From a checkpoint of a small transformer trained on Wikipedia: 6 heads of 64, 34M parameters.
MLP neurons of a small language model. Each row is named by its layer, matrix (up: input weights; down: output weights) and neuron, and shows model dimensions 80-175. Each number is 128 + 24 x the weight over its row's rms, rounded and kept within 0 to 255. Numbers have three digits each.
Before each neuron's rows, "fires in" lists the words (lower case) most often at its 100 highest values on Wikipedia text that the model never trained on.

fires in: "be", "as", "not", "is", "former", "mexican"
L4.up959:135136124108101121099135129173140129157104075113193109105139150126137126157128163161131192147162125079135100122170142116130135077124120106134085143114140105139189107119149096157100108106117121135153141161115136130092113136121153142108128084133125112154138061101119138129115117098149120110
L4.down959:144121180108117141090091135133085153115118119090148116134149132126098166140137098133126107150123125128136165108092102132114109089120128148138133095125166150117116118096167121124151072156185106126119110144115115110096124109150199127137133124131175180124125137156108118142119119080140133095

fires in: "this", "de", "of", "us"
L4.up138:141075127135145114128166120154092137159138111119129141079127116067133135096140122170078159134118125137123133138134143124141145079137092116125133127142113152099110061132129129107110096086141115171109134078133119139113160145110149134109078148134132150142102107063137111127112137124109116130
L4.down138:086162117095109165125158127134107094140105120118147129159125156146166096128139163134144102087103085136105097141107176147120126124117083100095145105131160084166111131146111128151180175107218098144079096146122113115130123109104154140184127089124124156145118148095127139163148126187135137121

fires in: "m", "such", "is", "km", "born"
L4.up631:112158174119152119143157137097147141154131125120117112126121113122098081159133141106173114150121118179147119113087136125109121132114098166131148084143133126130097130075148136138132132131150133131170112123155131142111125128089122163106119167146133159129179110092100100075155188159128141069
L4.down631:092125152126036138140105130149108093119095117113135172151105143122126136159129134139120112128114146124139092108137154134104126084116146110122131146119143114127083120128102090112153098146184111163078165145145178119138151182132101123149086128108149148132128114126121142126194131132182164096

fires in: "it"
L6.up590:069151115130117117120151150094160146137128135140166144134115120157128161121146162103099109173134154119121135199145088117131137200147153102153139140112127110136094166076109150137066112121147097150138118133159143140151114128126113112102139152119118120093165117147187127134093160156119129160
L6.down590:120130143154086120070137160137103157129121145126176130148135132142125132110096142163159168101130105160136141120128149130123149102129122085147144129120166140114141133116089114105141161160121128073119105142161141126122049136130164131186135096143102192130117130129088107161098162138140084117

fires in: "to", "goin", "of", "jarocin", "bacteriologist", "de"
L2.up482:150127072147116154143141105100121158183142111111135131142161130102121141170116147091140147140131086142165149180140123125133144102116136152175123116119166135137110162162114104113166134172109150120170160130147170112080131113106128120150100108103150132123091073105153134191122148168137144137
L2.down482:141114149161126103146125107124073155119147158102134093060111131125138126143115167122127150135133143163150125160163128133163131137132132140170108110143120159130129138132122120100123139135124139091160130141124127096139139143130105137126132120138179161133136117126117114153146119133140145083

fires in: "of", "much", "career", "this", "years", "de"
L4.up547:162112150166105162130112094134078163163144113118148146115139127151135130121137126163078117131145119125145074115135115142143133167162118148130110121099148153111163096093115140119139122168140129139086171084113116162104140140152145201126134102124135137093154105137151102117089147139138132115
L4.down547:079162162169105183128124104095126076110126132096129189155127139139115085138143158107132141100119124140086072126095146138131113118139112102151113146100130115148085129110090123089197143135159130117106096127131125106088065108124107148150127089119130145166134138105094159152165121158121131167

fires in: "in"
L2.up1363:150097117116122144125118151130157146156129113146116085122110110192117112093112125143124110109158156118132147152140112108162135089134118163124124164109098131124130138161182079132113124178126159089103165146131122114116096161151142109123067133127138159137120126128134126173148080095135097121
L2.down1363:142093111140164121138106154125104091080145105121186154098086138124115109149107152118152118144166147152100119149159136135119113070136099150144118156158120140131058128178110124135096125130132118121082121088157170105149127121135156146126099136128137095128119093125122118103104113101180105105

fires in: "of", "stone", "people"
L6.up240:127124159118102104137118159155101178144139131116112143141156139135113116129126095141148138120111145117113130153148125124100155152124116122112133102123123130150134136101110113109130162144110112118109109155133150151135114128140157150152179131122123096122112107118130133106168086168143102166
L6.down240:123097160138114115159122138095120109132115100159131100152115190119101142154079161131139084128134154109124108112065130122119151121151162123191131089152106133179127128112169133125120138131133137141131130156138146101173088141118129146115142134123147113087106093096127120128173147107148124141

fires in: "they", "we", "he", "she", "m"
L4.up1494:109144130110100101129123132117119125119112201144148107138113130153143130085141166118107145123138135177123136107180159149141115136159148142136138111107183138083138121128120150095119098094137139130119112191133148094124126138110103136111124164110140140151098106143137144116095148118142181134
L4.down1494:106130066112135124136143120154167103123086076130127133136140112114119134137118148171167131119126115130171118179151102114136119132115128153128145122101109150149125112156156114106142158114089125143155153112139118125131110085057074120146130157110144132114167129110165143133102129128109105124

fires in: "only", "other", "not", "be"
L4.up264:122094133122099167150124102117099160116148101137114101136151138130130093141129113151176163151084124149146121143171097113159129135126113112130131124109121112089109064099118117165126125134129124092141172143129177133068137130069113143123107120135127133140139103147122081128105132110109125139
L4.down264:135149196142117140130136106108087131140141141085143138140078146143096170130152122125128110141149142123092132129150145161113120145121118125136172201127106127115103147106096116175110110149127108100075142130103114113112134160182127103148168084161142154164115128137135125089151139107146157135

fires in: "such", "all", "is", "allotment", "from"
L4.up311:075093124122106111125104144146137148090171155124141132122113132148144132148136132125118097114142125133140110092140174132121127142110185161134133113112120106122151151138134118120135134142122127116105130171179103140068141125062145136112098163159131122128127131102130100143147179106164124121
L4.down311:110132121153134151123108100144126131100152099074100122133137135134151116114168141117142149111113149141122136089104106156144129118099125178111110133115147074091136138106110126137163084155222093074110137130111107121093117159139122096138066121119111106164097150131116139088139133111150135081

fires in: "s", "m", "is", "dup"
L2.up624:146115149113141148147090109122162138170154172119111107160128143113150170146133112133110116151136138136162148144073165159114146107141122144128122095144156152104118151135100120146084126124111152128162138113099094091117124107116155128135105129087117172147168128186135168106166112155152134173
L2.down624:168151133165089173121160154146155108092143077201118080104165113135122131056160144108140140148127116118119167127154127134139175134108112100095143129141143125139115117173089154154131124163124133147104165125128120101134154119116131141139090119096152114103157135140133162089097089121153131139

fires in: "not", "other", "no", "most", "more"
L4.up214:109135130147132143149142149156116162118126133101171142123197124123127148096131133156151173141092125126127132096108156118090138153129122111127141101082134131149168104170117075130136143179096123098069151136109072100143170132115104130085116140122121169185102161096128136144123110134140127153
L4.down214:153158114168115105142092152132118153147134100123132123119102099112121133141103104070139131132068162098097150119114078141137120140131100077145179175167152121133108132106100082137123126121094147106148090182140071115137134161119117117103124120120137156164122115167058151120140140147116139102

fires in: "in", "on"
L2.up890:131143094093118093114107090100112163156160091112159126133168109143147143106104148093133112146173099170134140176116076105110098095114119152119107117130112136116138173160122070108105106150109151150127107109123072099125103132122110190154116117108139137175128111160182131173143110186116089095
L2.down890:078141142137136146144132133141096097143110127103159120114118065102122123139094087149109123127196137146105133157159149111128138165124089134140089149128105110124108122164167104089068141133141128107123112109146140074128111098135099137153117136106106109105143121124105159137104122185112152128

fires in: "three", "two", "four", "five", "all", "six"
L2.up4:120095086107104091140104100090116144160117118124150103112117131156170126102117139141125140136121163132158129146121104096142123110154115122148134148180094110079160097165127137101104121137130127148139148097122055107151111104091128167125138106144130122129116146227127158092144118158055108132
L2.down4:093113141146132146151129157113132131176101133126131151143120126128106139149148113110126118149105140139088157107156111045152127134135164075090110109118098122164156157153169175119130138157102136139180143140138124125127117143152101117124120119110110115102109112174080109128138104114104128145

fires in: "a", "one", "another"
L6.up868:089173117134152102117098115092108132181113139126134132179157118126128147171133117172109100116120125115141140174141123106119128149143112129100097135104089132107114172117137164152134138150119138146107163179145105117182086156109152127120099118101129124103098132126140128171146114136118127118
L6.down868:115117151111078128132125131179124160127096098135134139131115127100086153104097132123183147139138140122114104143100094118126143148169095085176179138127167126123106113159109127141116127135082135098111108159165136149134101136105156130149130138101112199116125136163083151163098168092136137122

fires in: "was", "be", "been", "not", "of"
L4.up227:136107138111093113095109113134146123154102154147063155146178132111123147149141132091136138094125111120146139143148088090162150090117137127128111146173129133144141140155126125118116154125090135101132159093096127102119113112131100122106139130161142129164143112120140148101109133076137104108
L4.down227:103106170132124154113117126156110153114109142085132125115162116148137113135149097126118099156145145095095127134110144094147127110132128092130131104126153128146118128124111140142110112128152086143103150142116155116112127141124100135149165153119255088140166153078136092103110137118120124141

fires in: "high", "mid", "higher", "west", "late"
L2.up246:157146139123122146169137120100105112123120102116115093144093122162106108135132094103122176133179119123129143131115121167126148137097101152138117158170117157084109144128131097098136086157170131116153105116163170112118129133156150119121172099108153104108099152130149165150141113134081094100
L2.down246:128118187132139134149145148110119078142119117127123170130100165136130141106150178153140144124113132112096146123118146141096161163087108108084133106118105149138141157116156117111134131131112138106158108090098164107145120117159084126165120186122207119143122169134116134116135100113107122122

fires in: "a", "population", "april", "february"
L7.up1316:129141147145136123122145126092106194150160131145139080143140138131121149114148120121128093130116128116117133149113097130094146138099149148119103154159145114107090142134097114162169062144116162147122071075119151097136176146151091087173116114096129128115152112114147198139098106144117150089
L7.down1316:116110110105113146136148114129086168111158095156110115144150096150108147149109148092140129090165132137162115123103112139101140102121135124128171143113093147192111117172121122135122098098126160141157127082155116159140142160078133153107142182135109129130146169154135143140181130065108124129

fires in: "an", "without", "anion"
L7.up1095:187121120110118110136142160131134127090135122165113200157172144141148130162132126131076167157137142106145141144137150099141144120133103166141174109123137147131114166070157107206113157175095124182096156113135119091135114175120165118121126066107133146138126106128150096102084120126107131109
L7.down1095:139131150143135101127120125101141126139132115167136086185127132124086057094136114158095147199141132143129160140105114142114094121085143122148124099139119131158154114121125129102123137130123148113116153094114125109154137118094135151102140137105162170149117107133150098118136142129160136106

fires in: "he", "she", "who"
L4.up118:100185109140134115113156118088136095127134148106075109177125124168097092098135131109119109140117135109129189153151124139137127098136128122142146133134120120117149179157173161134143117104123126124083163139137145123129115123202081178135139106161129177141125109089109150118148107086127131138
L4.down118:136128144092101107138135124105156125107116095107130132153152108133152148111136133131115114134091130135115146124141096095130100085130090119142172103109157142164131108089119134116132132125109128103149119132124114095120099096080123114123142180122151167130125123120143109128144106106138122118

fires in: "on", "three", "two"
L2.up1333:115121105106136126153131152148102114122151127140171157107125096125130123139083130150135128166137139151120134142140103076161113098160115170101051052129096110120144140131114165113122116091115127166118119148138082118143112159163086154149074122119147146132119108154178157132169131160158084158
L2.down1333:064138182083117145105143155152123154135141146086133142111126149114122090110136113137124147136113176116105136128116119104102144162168130104132145140136151124116150140105173141174166131119119137128150133136149156124136162147148120147137139100123192078098118116146095110105155095085096184174

fires in: "a", "guelb"
L7.up1119:126124104108103139121121143133151154148111140175160090130115132150131155171128084125100079123139113126141150152144102137126121105159159166144161122170114121156137100150126133127119113107122131093134091136136137162122173165119084165139108105121124130125175127100130143135107138140129191155
L7.down1119:119145106146110113130173145152125134135136116106116104135130143112119090127137133089163120126091121125157130110127133111143153137094132085124140151160068123177111147152100138157135130147098139098147105140119136109129128107117106097119139125117125117134113154135112150110120136124126107149

fires in: "first", "place", "home", "career", "jarocin", "climate"
L6.up888:117144089123102125172135162127104122107143094117141119122132114155137163098145130141114125167129108136142160139142107144133094108152144118123135140097130106133135121132134111155143104123123128160181167094162164120144136133098134123145163083134138095110110101154098110135117166114132146167
L6.down888:138158141146164100136135155098130124130134125108187085171123132136148120124194087081126116127125101175129137171116132062087155124118131150111132103121115143141156139099118161158141156134153098143150165116091167086142089112117083129122185094143187156155061157133149142088167108144153129155

fires in: "on", "2003"
L6.up1217:122092098116125092126081110058150101101134175133146102131116153130125127136172166119107135136111117140109090146151125103139116172138120126107134147132140140129130139170147143161142136145104159124104133148149120100145120119174131097174128146134123124124102124143139109136151158139160143096
L6.down1217:086140141128112175117111148162149089145141140110144139151149133110174098112117115190141146120089098120132136122156143139120126143115144127110150115135100095087159137128113138136117136128187132110102142125136116130143098153105152117115100154084116116104165153128097102114082117148115143114

fires in: "black", "red", "on", "old", "blue", "bofedales"
L2.up533:140098088140157093180165131151121161133142134119080132118133124160109128149092125086179152124143123170134141162115134125105136114138125170137091132111071122119092141083109119116152088116134126140160122127146137074152138175135169127113117108090138154136133139161136131143139113148145137103
L2.down533:124137176117147151126109135169138149116090117116122135163176125148126161169152123124120177120126133192156146120071131070085140175083116125138098114172144185085103159133096107127084126145137129136178148125106137104077146130128128096122146144137148088123100142129103173130120128137090140134

fires in: "that", "number", "next"
L7.up756:138135128139140144169122158161121101152119152216117173112160110086127144148098159080165119137158139140142145116139122131144135106098114166117125132121155153159120138093156134118117145121124140075130156142116111162122140132109123138134161116155129183142138152160100101128150124162064164151
L7.down756:131079130157107129118135144162161117136133125125130097108096125192125132105130161092161172117127098133158140097088100169133117159161120132118110125126127122119158137131093099159099140103115119153111131133100119111106099110171153105145156122119105123134106117136117146122092133131197128124

fires in: "they", "in", "as", "he", "she"
L4.up1066:112146088180132091143077139095137096114142128138159099111119132172145144085132141165098107171111135114119109143133107134132117112118140101139133123154139082144105110121112099153145181174127138134127122188098133107124118143126100126118097162110125119122123118104145132064081141131147128103
L4.down1066:126142116159146105128138128171167137147121130141129136085076098122113172105139120143129133125090165099174160136129165175139117118153128148144097129097136157117148109194147138096079128151111134129110148152130140168128121085097105102133130162122163182096175146076123118115144137128110102086

fires in: "which", "the", "when", "m", "km", "review"
L4.up683:150098135136142157102095136108123164105153134137113149089098137175120096170114160112094156106142116125144141094135091153119105160171106131139164108147083109129069141158106130140125107126153150131127140128212141101111126092109145145109140106097134145105157110115142167135145137152113156108
L4.down683:154105115122103102110102156133090117165136139131104113126128128150115161126101109145093156146178150148115146140147140145140114124120157124133105181110092177133126089158112112098142111130148122127142182113137147121127116192153098125147101124121135137143119130127136148078088135097161166097

fires in: "early", "since", "late", "summer", "mid", "year"
L2.up1154:150157130088103128080122106121123148098164160142138116116125147172167100139119097130138176105167157131126104146147105158136121122106121185112122153117104139108112167112134130097074138135153160115096139145147104109131139166112158123097119140142144116073127115163119150140131126134120099147
L2.down1154:160150149109140138159115091124106098113165118110087126115138144131134090133112130118148161105132143155118074086120141146106109135096104138134125100142080143162104144204093134112122137129111161097112135111107087093144140130140109147136185135090128119148182134149139101128111107110131147140

fires in: "by", "to", "after", "with"
L6.up5:070113120107139126134123113103125112102119061100119182140118127128107157118111116122128130129089150108170109134141089140112112053118128120128130087152118111109135138080131132105132129167135167117113125093132093101147129140116076125110107138151121148141120131148154168130095102143102163174
L6.down5:105130126113093118131148143118145123146107103138142110100103168121162097116130163118119150151129130065115096129132097126144118071149113119116181139159067103163090133144142078173180118111124134106141146144143113176128123126099162128136126133098113122084130134120057175124121160125165154101

fires in: "which", "september", "february", "january", "october"
L4.up462:164134116123131164117106158122133161117105098109133122122159129129139128120123134121148147132184135076111104147131136124125129138123105087122130096148076115112132153122156155104144129123119129138133057125102100140101148117187132138129146134142125103096129113148124078183138189142120149162
L4.down462:136143087124120121180131144153126134144152107158174087137141102139121109113163145112107154146159114134108114126128132123140113127136145168104081133109107131176122105137101167135137129120117135131125137067110109131108112140128128132136133103101122073148119109129115116106125102110101106101

fires in: "women", "days", "votes", "time", "life", "living"
L7.up232:159129133104151120102155143113139152145139121191107092128109144137103103150108174114151192136085123111124088107105159134133147121135145099133145161114182115101126156153084121147168099155162139148118124135156161093107128116120106144092174097118121144142129173120152146124125123150127117095
L7.down232:170135133160156091095114104084140089139078113136181123152134128115174068169142150130125109094143123127112183118096182128137201152118167081141095104175125105138152172130162131123114133140121077161116110156118124172154118136136131127083149125132098123122081107143167142124167107111160130121

fires in: "not", "ever", "either"
L2.up69:123074098136117102114122106093108139132150116152098112162119167114141133140068146129135111121089134115144122130131109137126199136148137172100055100098147162140125160098085107124176122119128111094151133167118125100154114131094081165102141115122153144184096131149160199137126180148125151140
L2.down69:135110130140131092084103093137107159121123114133167081115113151125110129085125152098157122103128083126123105089136105150106133165152129131137144135154128128117128113138131132089128114140135143167122147125140113088116143152102144097149092104106229089105149120115118130115150145121133095084

fires in: "which", "the", "from", "km"
L4.up1148:154122092094119155162117163078112120123097169160075079126101138155131183143122139163112110113130116158138091111159144139132118131134154116136153171110184153162100109165135124130082145111132132123138131160096135123112128094124138110134084130095135121121120111094137139139074104121151125085
L4.down1148:135106108114094107151157156134136136120138100135125132076144127127114104133125101136110147116182106123115107137130126143120139089119161145138149106124128116122127120115130111136113105143158104123162105120098098166106080176197175141111152122129128045113128127131083117071112122058151169084

fires in: "not", "be", "currently", "is"
L4.up1296:137112081158115104145113106112135156129153136122132094142112118132131088175124137106134120080146122108140136110086171102099132101105176176131118145111134118129167149154142143161126163110143132122137139145137154124129116130129095122110143168133135117157136128089118129123112119109111105140
L4.down1296:133112144143138116095131135058085118159152126096142117106161121111144121135146119123126145116136145130113140110068096145160153124127135137116135143135153166138141093075149090079132074127133127111140158174081130120122114136141161119132129127139147179131119103140106092099124128046144106125

fires in: "two", "band", "s", "board", "three", "critics"
L6.up551:084168129110138116128110118165111159093141116186112107129119127127126115134135143154100103112131163102120118103137113117141133123111138192104124157128088113108112134082117154134140131146157122162119119142146133112167096147150124130126109127115135129141140113130146098135111111160137131121
L6.down551:129180168100104144139159082114133118137129164106183113188105096172133108099138083140147135115125097181134134175144161090097126113123142175109161121091121130145125143089089089174125116086150143131116077121123116133108126152139123115124110094181167137126099128150116112114125098149078130165

fires in: "most", "language", "league", "climate", "g", "his"
L4.up555:137133109140110124159125133131110147161093110125093086137143146137145168101121152149161116091130130097143173163116134143104134139115144116143137151135080131148129110117124110129110129121156119121135120105091114071125171110133116106140106167163122139103137125194076116117089122101111114117
L4.down555:134098127092132106185133110156100156134129138125133096130107117104141122145114150156172152150161092130150131141130083130128116065151102100128131114117146160101134095081127094165099107099146137103155102108134077109107088124171142123138107127163150077099089102136106067148119105113112122150

fires in: "his", "her", "together"
L6.up271:131144135146128116138082126136140153136122129099133139115111138136160112120112148154142122117140105125119110092129136095079144133136152140127166189127115115106159118093089149141103098138110125148118096140124093092089115111125150088084132115144130164093114117179139117137122126145119106128
L6.down271:098101116144105131107132126126135137143093130113130114159113111161139156149091166080184151156164114141127130125101110102106114111117145157133129135127104127165169127130123111135143117126144157104103162112163116099124096125115178114111097097118115089134103157125091117123107136137115123110

fires in: "a", "on", "to"
L7.up898:159099162128133131109135154160100157104127116101112128143158170130138140151125116141126117109135142139125134190145161116149166135069131122122097088131124114128148119088157085130145143155124119101134114128096119144104158115123173143145128174112138141118157078153131112050129169112148115098
L7.down898:102144148151102138105106136140113134129133083122170134122124121155113113137164165126147110155133145108139141137110130159141096132133141039122102106101134100089149113125141158142112146148136119113124130129159158127138124112096109120131165109123255135131136131091154141121094104104117119132

fires in: "de", "of", "s", "new"
L4.up878:114130140125112096143113123117167098134127147131101103125129132152151119114130109163129170157142116139120145118143156141126143127142119123117137096089150103125134161145126153167150147147092122154110114115050151141133172145153095131094146118136121106133141140095126093118104087123123143147
L4.down878:135117137156120183146146165112121136114135151074134142107102144131134122151149125090141087104142110155081122102111102121120150149132121052119141143142140119096110133100131148102135141104129141138112105182120178089200131085145184116094152094157145180141113172127102126148183143136131148164

fires in: "of", "s", "well", "score"
L7.up250:121205118146108149099106143090139134088186121174135138119131123112131157112113143118160158122106133126141143106138137142123169110132113143167123084108156058157142145143146096174109108152111146139156115093143180135139182126129101166104110106142134182144165113113133111072119115137136124078
L7.down250:126144158155085108118129136132106109128136134085120098138144139155109087124163158112134119128137133121083192093121110125099166158119148182131138146132177100139162144080141146130141090137102135149109101143112142092130115100120136166113080095137133087101123108122158064095150178171100137095

fires in: "of", "highway", "place", "route", "road", "routeburn"
L6.up69:128150156095098170113078135104106131130153128150118153147124131145094151123130142134137111113120156159097129135169132140145107138124126120146123078188119095102105140112139128137177208155133122116141083108120117124158116144144155146116133121121122094111130143148125129128130106142130136127
L6.down69:132109113124132117116151108092137119145142140109096128140120108125097142102123116181128130100118129146103169112090185156103089133118114107161159145126120135158168126121108112119108139130120149159113097120087129142115155156152134135156131116156129138131149135121098112141142126129169146136

fires in: "long", "short", "well", "daughter", "there", "small"
L2.up279:166100118160141172087118097144122159098141100144095102165131159167151121144048119127169128122121120118135148173141126119133158123135130148156150158140062117130174100134090132148072092164109137152173137118126096113096142162082160123116092074140141134100100144134129124107169095097139087139
L2.down279:155133106127135107116083127169084107127140149141116170155116137136119107128108122130122080190139110156176111147146153097113165126145124139148117120144121102135158156089136131137153131119137123151109129108126133138092117099109161123128128116162169119153144117104096142126166113094095125133

fires in: "not", "station", "now", "still", "m"
L2.up114:161076117127079125149110098126094129142154169154083159109107138102153084162083127139116141125149092125166145175100094153096131138121163108140114139129147117106117121128143160126137136115150109086144123110115119099114139127124099152096128149100138141104117081143126151156142107117136134144
L2.down114:144145164109151169107100089145090087098113137151129155139126177192070102095108153100169134163145161135115122136181119132111119154157132147101117098146125104119139098126134160130121139117150128139162100122132143139092137147082089102142087139134168108142132097104102101175161105156172131140

fires in: "and", "when", "as", "which", "where"
L4.up758:145122098079145069115137123094127121062128095138124138171153131141166132102125108153170127099130120152116084160116110113134120150174117156132146115141116124120105094125157081184159129100141132140135095104146116130115114123103105104146151121130132126158131121106168139103117140135150092155
L4.down758:173114121133110111142130130124089130133157155158135118103151143150111105141123077077110138121100128102098138152157181154127136153122113090136161136138131146184130120117092118152138168113092139091162135164115093099125161102155102190139124098118115155162110120116139122097123085119139113107

fires in: "de", "in", "re", "nxt"
L2.up33:157082117117131122141139148126104125135166098132151115167105142117106166139081116168157137144150098109127107096151144113122141130057095164110108110114114163100126126126148121129135171140147129077137111145155116109136103142140121121132065112132136157149105089116128164130111175098139109125
L2.down33:126148126121133103147122141141093168129097130096135084183114159120091107119118116129148141143160112096119128140111164103141112132152136125108116138082114118117092176124163129112128106114129112103114124079183130090108106115113173121124109074133151089133095114118107111149100117144102083114

fires in: "al", "place", "first", "non", "at"
L2.up1479:141107074140150127160122107135128148175107124111097113136121136156135168136125136107089112147137114119121118116097158140093132113120140125144140156103134148086110132135084164109144085159125106129157153133158141111110134133143129119171116072090133135136116126125170115088132117073095097176
L2.down1479:109113108099151153133154101151105076184138108157135117150125182139120131183144087130123113126118149160159120098158096102135142143138110099126131141161120131135091104140105140088102150164166098115156105149106127167147109167165107175092150142113158132157104127118141104065121096113123132162

fires in: "in", "of", "at"
L2.up947:164089105115127111140109136138130209087121127116160128180105117112105143156111125082126109144152142146161082157109122100135185145121088132125118133146125093091134133156132114089123169141123179132149134128141116133151078123129141167157130083106154117108114112111140129113130112136133105144
L2.down947:117132156107126147112119146126092085175102125088142112113072073093130148163141087089079088166189116111089111148143126129152150126113112095082118128139105112146146150124161119096122103120150084158148136124152174103115121150187115151136111160152112135149100087095066153144108159140128096153

fires in: "on", "aniruddha", "anion"
L7.up1490:136146106100183115136120138130109121120117129108146094072145153103117162124116165125153154147143181126108130153206148139152142135130139136155182144151106172129147115094148126125133100136119122145127128114119099135107132163161139149128153126111119138120127127136171161084138136100136093136
L7.down1490:121121129122102081127153108144093123128116112130157114186157133128134133157146152181137082113120139125193124128194200091101094126114098094137123132139097133110133095099108153129148091166166172143101132116134128128114147150098158144112137154125113109170153129132167136133104120133140104117

fires in: "well", "high", "best", "close", "good", "higher"
L2.up444:176072118115128118135139100069102100106157145161127162088156142123163117128127118119117152131160152107194096145100149132108125129098088162149130153170114147142097120106133128088088115126156140092114147133103103130085166133113147099112123111075130148085073143127154182165190144123112133112
L2.down444:153118137137165139091085171111088126112107152077093134116130140120154137126128126182156168113130148139111131125081121093086102142110116147167143101125098142132113123200169166089112151126128108095132068136125162101150079092121125110167138144113177116134183210088147089133142111125147122114

fires in: "be", "is", "being"
L4.up761:096119107155073095070154119161144134132108146145132092132124130107102125138122182155134141116134129132141119155081124140093128120128116151137115149105189139067142126061167106133094154141098124106154096130118125132086165128135155114131098145153120142099117123121095167118073091130125090128
L4.down761:121109151117136116088076136113119116122150126092118134082112135146121166083130136120153133139160155143146166081111120159135109112150141129120120137153100135085142145092152155141105092161115094131125136114076150145123125125165138144135177125113158082120137137119110103122162167074146139136

fires in: "in", "of", "up", "on", "developed"
L2.up673:115112120121100133116144151134164124158119105097135066163126114149115104087125093153136118113119128138124111167132107102152116110121128133109123132131067139107133109123143099139106121118120174116148118186148076107091119119115153125148100095151131161150108099126160150148154178135090117113
L2.down673:096142136112138140115109112128107148114109102136147083103105045151134106124123112134129154110167133161111094165148119127118151142158149144110107125160099113108115098163144138145093124145192155106122107178176131091103099095165143145155110166103108111137125121102138124144138103187170111135

fires in: "with", "as", "director", "starring", "by"
L2.up846:160130134132122154107127108100136104182133140106132094114072116129153141145144128146107160141132121102139130100139120117154079127116152156099100121097144152138125129134126153100134094139154108131111179083094122123140153136136144105145117126125129142110137127141205130108162167107072122170
L2.down846:125157110150168145148112116121140117157106137101107112128091108099123085082141105068177125124097147109118134097128120143106093148122115098121098132120114100113150115085099164106151128078150108126096151121109149079123115122080143132177116157106113126143149147107141085124136151135142144163

fires in: "an", "city", "location"
L7.up1070:105117135076151108129178135142122104119113106196110137155095136133134122180140124153092152136159097107142125160157136086127106109123092127096157128123147107119172065155139149153134123106145124138127167128113132141147113177148137141170148131153123128150164133138111158119122108151119158129
L7.down1070:111101142163129129142135150145141082128087115126097116162104130141139083136138113142120136139143129155131192150106107109132063138099114143126133169160147141082159114134130146113123139139124134103110139166096103134100067157127125125119105148166150155119109148142136148133094141100141156134

fires in: "to", "as", "30", "by"
L6.up1317:147175149132130087154170138148097136103122097153138150119181126123105185125112118131076127115093121095127104159127130178125139078098081134115098150110147120127133154166142065116156083130116114098068123079135140101137158125155109142110104151152113127117171135133144123106164135130108128151
L6.down1317:136130140136130118111106140129129154111102164079107124094099108132132148117098114126121115124147140134146135108069121141143124122094107133133190135145160119086074126155117088138136114118105157111137102144150110162148119120114142095132081097134153124172123124156138142132129136097175133128

fires in: "well", "years", "long", "km", "far", "much"
L2.up1321:160142141126121157085120123135103127127171134130122162110130168146166128125107150160102104151051102080132148095158154056111176128155138155184150113154112126140141134097070098098127112158106118132166161120093107140112117131073187105097115113110144145149107124145096095138135125124104152142
L2.down1321:139120194092155126112102128093127143119152134097169125118131131150128116145080142123162131104181132136134108093075126120147100165149127140118147138127155113112090099132071099158120121109116126110127136088100084162113134127100145156105132099093190141164083117088115077101154162113096141125